Part of a small language model's weights.
Size: width 768, vocabulary 8192.
Training: 1589M tokens, 12124 steps.
MLP neurons of a small language model. Each row is named by its layer, matrix (gate and up: input weights; down: output weights) and neuron, and shows model dimensions 64-159. Each number is 500 + 25 x the weight over its row's rms, rounded and kept within 0 to 999. Numbers have three digits each. A neuron's up and down rows have the sign that makes its largest values positive.
Before each neuron's rows, "fires in" lists the words (lower case) most often at its 100 highest values on Wikipedia text that the model never trained on; "fires on" lists the tokens most often at its 100 highest values on Wikipedia text that the model never trained on.

fires in: "he", "after", "later", "it", "before", "so"
fires on: " he", " after", " later", " it", " before", " so"
L4.gate880:472504571474467529508519512500519496417543488482545526511449514464468502514508508479563494476498533499504533428486491491485508467503522492491503526497475474463518460507421503477498470487463520488529516532460498492499550476524527521451498526497472497487512502535502492497501438481543499481
L4.up880:486475466482490481520464483517508456501487520524484521501479465525490494513511455459441522496485486495516528479499511519480466489515529497516503493510464495516549491501508464493487496488503527499514476514553511492473476483500499535479508499450538529507453480498544510510522482498486486536
L4.down880:543522499488517520506504522543499530510501490508538465495510516500461455547460552504505557499479448510467514480469485510504487491522485525479490537536496536522518509482466492513466492480554495495504509491520484481516500519519507493498502521497524466490527537522513490502455489485471510492

fires in: "in", "on", "with", "for", "at", "found"
fires on: " in", " on", " with", " for", " at", " found"
L4.gate490:505507541513476491507499511475461476515506481497488476507540498511488461481512459486500488502499478485526479536516533471489518487537578503504481461514491524516436505501491506503489525499539527518523503548478523487480517524449474530485509504490568482560539535490514508489505526494454494475
L4.up490:525487506478495497514491481494493542520508497519498495506495516506487499499539503464496490432531518520448491504538487501548548485493535515492465477452508505534526520550475524532451468487501474485500530468508507477468481528514511497508483489510528497494514511505522544504513499511468490539
L4.down490:467478510512487448471491521481502499538465505538541473539467494500534480505486516519488510553512482468536527526456522487545495518510468519482518506522474510504496496456494458492503486562505518519511471517501467496453514477482504491483479513507514471482472510517527537487537523504512516486

fires in: "the", "a", "other"
fires on: " the", " a", " other"
L4.gate778:470518519470529524498528502500492521464525515519481530539460523494461508499489509489505490521489488508486490476491456466516483486499540496459490493479491533527490485552492541493484517494488479506469481501471487492491525497514490519512502507559427507530474522514490486479513505491512507472
L4.up778:529472511500469518458524492496480522520486492488500495471496458521471492522479494483494473504493456487513512490482448491514490506511532450508552493472500498437506534550487490490464517492503461521518492526480508523528518532487470466488480483528479502509501500494519513475493495476480507521
L4.down778:505480491496532535468488499531491496514507534509500505506497481434508526523461510510480480533537567502514502470524503507487515486521515519478551506515469501500526543474510497468464484453503559493473481543483505530493482477513476487509527526451461505482496516439493511502520559494509525540

fires in: "6", "5", "4", "7", "6th"
fires on: "6", "5", "4", "7"
L4.gate534:496514513518469548486475471532499521524475504476490465494498494523495509518499462487462483462503515515492539511496521485484518536495530518495428488503469528491474467468506508488466495502552499462458552462520463507491537508508516491496502506545441502516563487537489518468485512487474536522
L4.up534:501530502527549513539513482484519502503503512504525495479541460459429478495515558496509541497479506476509522477552489550504512506504501512522515503490502515480472525510490536515474516481447464532489495573534496518531495419516524493501518519526460503452511527508474475522497492496471477467
L4.down534:484462526509513516472490525460560456504497517483487459478525505504467523503489450473504509494495523479519537477537489438484506495466535489531510464522537499521483523492505489511496488452492500497499495472518439498480495546548511479483490487480490475524502504561491499524561483507541489482

fires in: "the", "his", "these", "such", "her"
fires on: " the", " The", " His", " these", " such", " Her"
L4.gate3048:530486448495514522479522507457500509514499497530506522487487462478512524539510496486430511494475467506493510465500501481504478567506524450519527476498510486545522526535503510501480489440513502504528473498468478477507472497501508505451508499541480526519499500475503495473518460508497512464
L4.up3048:554513528515497475476502464535483499475469524517501518500513554482463513492535480485518513507515532517480496504509496529481517508495514492456486526529490541493508517539500481461544511479494471513508491456525522514495513521496517495502511466475494492486499492497488560495485523457476502480
L4.down3048:510492477483539493512527493571506526501481517432506537516492479496469503484582493531504483491469455482506470496509502529541464472518503493458525518498526499500480511474511513499475498511536548507529474534519489496499497525471454518500529501512486502500487483494487524517503485545505512478

fires in: "on", "at"
fires on: " on", " at", "in", " On", " At", "on"
L4.gate1362:496528501494508476488499472488514491517499501486512436474447536468497503496530456500496523544473481547500508506473555519476520482526479497473541518522510477529515517531466455472507502490493524476506501454476512466469440506533500458469505497490521491529483498499493492517484477495476506543
L4.up1362:484459471476494497510513469505529475480505526552502508459499522460464509546510493531494494430498526475480485513527500494509503517539459502527528508464507499508529489506487458438526485511525487563501494482543513534510513450483498524508502483502491478503480506451502541486512510495504491499
L4.down1362:535463539511514518540498481520513486558524546523541506477460502509497507455471494516473480478489515461464497511463501477501503514536491467508512497499507506520477502478450456460496479457520486461533496502457504485524541544483511473525534506514475481498480486483488511493505483520538522502

fires in: "through", "for", "in", "or", "sulfoxide"
fires on: " for", " through", " in", "ox", " Through", " or"
L4.gate666:464486468538494482496491487466474464532517539493506469473422521539523444515498482477460531497474550448467469489516474500498518523492494490518485512469513536522450445491512471500530509478478552486469481517491501515507522509512492510561475519495540498503505508443489530501459507488511482519
L4.up666:459534490515506525490512474496492476500528496531559494525479516530470478483484467468476516548501542494464486498515503465505496553531488515475491481497506465534494491510500499507514496480502500473536441501562479459500502481467478485488541497583518495534500488505497501477524448470476507479
L4.down666:501506526512501527541465495452498460533479551534520470509492475525537502504501499486501494450513498473533524475527488506533528478473501524499466466547537555458510505532516538493512530463505468485512545483487519468460511485517504510528526494532499545514477502521490485520526520478498501525

fires in: "0", "place", "name", "daughter", "names", "list"
fires on: "0", " place", " name", " daughter", " names"
L4.gate2993:428485510533507520494463513466497552489450513462486498461505472506499509498513470544520491495485481490514481536498449528526521481530477486516543514488488464480495472505494529492522482511454502504494500489486555475480493501540498457508516530479511515507560501451485422496503506489457482515
L4.up2993:495470492463505493501504531504511532533491507486479489455479436448522543520503475495509531543514473510522477470536510533489464440483519430513506542489496513544476480484561510492485476493493516468520529491464454484486484498507495517487466470461487498526530496498518514538531483471457508488
L4.down2993:483478485500499488496487478486524543477478469469485523542474524464452508479509453525524517524515508474500494495481513503495476498507531509505530500454500462474508500545506517441495481463458523505465510480449528462507498490516481445495503484474488480511453539468477487487488564469500504497

fires in: "0", "cup"
fires on: "0", " Cup", "ü"
L4.gate1498:504463452495529473480506518496533547522481511571422485464470502487482498444452495500525519477488542494507510510513529460475482495485462517521477528537494509551499471462482515527522464493464533476503522502481479526493482514524489502488514506511503503494452520508509499488476532506493488494
L4.up1498:477557495446481509486508563518505532532506515502492474454530484524504488497461483485490491476453515494490480520576464507473516429489534497465504483504525519494502499502469487474506479510488518493516505505546484513524508470522510475546506467505503523479494476534541478467471513522587472467
L4.down1498:475530561509465476536518446530495493490451516510501508494519506475516519519502461495511499495504508512515483436463521437510530500467547524515523537519497487498454529497480554509492501491518470508527522464465526507532468549497515524503517506483514498485501533489508521505516500474459480518

fires in: "march", "december", "nhl", "january", "books", "number"
fires on: " March", " December", " NHL", " January", "s", " number"
L4.gate252:509478449525552529484481532466498480486468488515494479515486524505502537523528482499517523511501477483499510502515504513493511475481478494441478473503465538520477478526497533526502544501490500506479516505545538495484511492464507495511488508504473524483503490523454490525453526529508432492
L4.up252:518520529494507524492519453498492494493489469493500536484549526514521482537484490500533518523518547497477493494501451483468487532521523506462419437457454534496488496536491520523513467466489560474472444522492497510497499480486471494467522521481515462492489497493473525497467491531491512506
L4.down252:492465528482507476483517536502496488509513494509445531462525471488525497550457511486511498477462483539503479484516494476473497488499471550468514482531502512505560499547565496513513505460496507498467524521491516538520536471505511524484478500456478502517523459491526509464481531485436522469

fires in: "not", "he", "only", "they"
fires on: " not", " he", " spec", " only", " they"
L4.gate514:547503505534458437502481482444489539478471499475505538501518447468529494541511530488505512462476481479487501501508493488510471526486537485497471515507510507494499540476484522535525469470525458495538523481527511499506499512458524504517512503465504585468530535473492544497535473453490470483
L4.up514:523500501525478475511520523494478459503494478526502510530514458510538482548511468508452508507460461480462464473532507493535467475502493494495499507500504494483497499491507533517582518472470490536492498495517515483495502497514495477495515503507491526481497511527527498493514494487516490493
L4.down514:539522527501504478513541514498491485499464495500480494468527537497509443494514453513470498508539483496514488483499530479499495517513507465455507497478451452512497471485492502490536497480523529510515512516485499514525521492504489511551534480496504472482516459523517517475533487494511509474

fires in: "used", "been", "was", "not"
fires on: " used", " been", " was", " not"
L4.gate1974:433496538499479494475513485468500485534512524488448524484486460519477516498528495536435500532524492510528527489467451475491547525540523483474530476549517515503488491462476499456532539470537487513516527459498534474516494508477514493465503455501522490476496504466507517499512531519467479519
L4.up1974:494533514494497541491489505482493446479520521489522530529508500472452498518498474508520548468473479535494505583579473519503543540474496457501525566481512496488483477524541521507538482508497493479484460476521523521477517500497503491476536497486500473455454508517508500494507480509465504505
L4.down1974:496525463540454491547494506517462504493456519483497456533522509523515503485529477495511491533491468461474473538493496493535539468516459542495486451455474452528478484528492523540504536461521542524531508473504498499492474517482481494475509534502467497496465539463473489505444536537505493538

fires in: "to", "time", "graduating", "death", "and"
fires on: " to", " time", " gradu", "il"
L4.gate3035:538469499529470482484504499461506518528511537510503480471510514495523505524543515475496533501470511514538466501468518499479482496483521503520492474521502513488474504473496503468436465545534509491513448507545476475543538526505487468481505495500566493508497496466501524484526509517462520489
L4.up3035:527513503500501461512543512427517509503502528508492518547508462457499486521480534459523506513448490498476508509487500504479484504504486515494480480487475512502510501510534517483539555514477437495481484481480566518514543526519500473547466473496534493526508474449500471487544472507498459529
L4.down3035:512508500490525447474527512506499487498541506479547517507467535496510493429487528524502511481507467453534489471516486470477473495527499541516514512490505494501487516475488534506461493485521557509503431522534470477516510474471485523449551483514512498466456557513509512420519524511486486489

fires in: "by", "from", "in", "at", "until"
fires on: " from", " by", " in", " at", " By", "til"
L4.gate1213:513542549486502510500497498470462465518545472505516514490520492507503460502487510538528478489517463530441517532499541468502509511507512463530481500502481440519500482477520516502469484488504508509523508492463486506535507511514485464524474476499510505501480536442523474545462490476483524514
L4.up1213:502488475511522521483509492510472502486471470482497477459465504500529488496496486439488477513517497519489493465453519512494522528521475520521520490505512512529536488524508525456449515529518540476500526491505457484502527465467470490544537501509480521514501506483454511510519511513505483551
L4.down1213:495480519467476495520493509467490500528514497515508480519533463514486517526526486522500502495476496481487501503491484524480511545500523513493453483509483483499539499509479510525582477505499451502529482512456502521483500511587534490527515513462527517480525450482531506534488449518489498500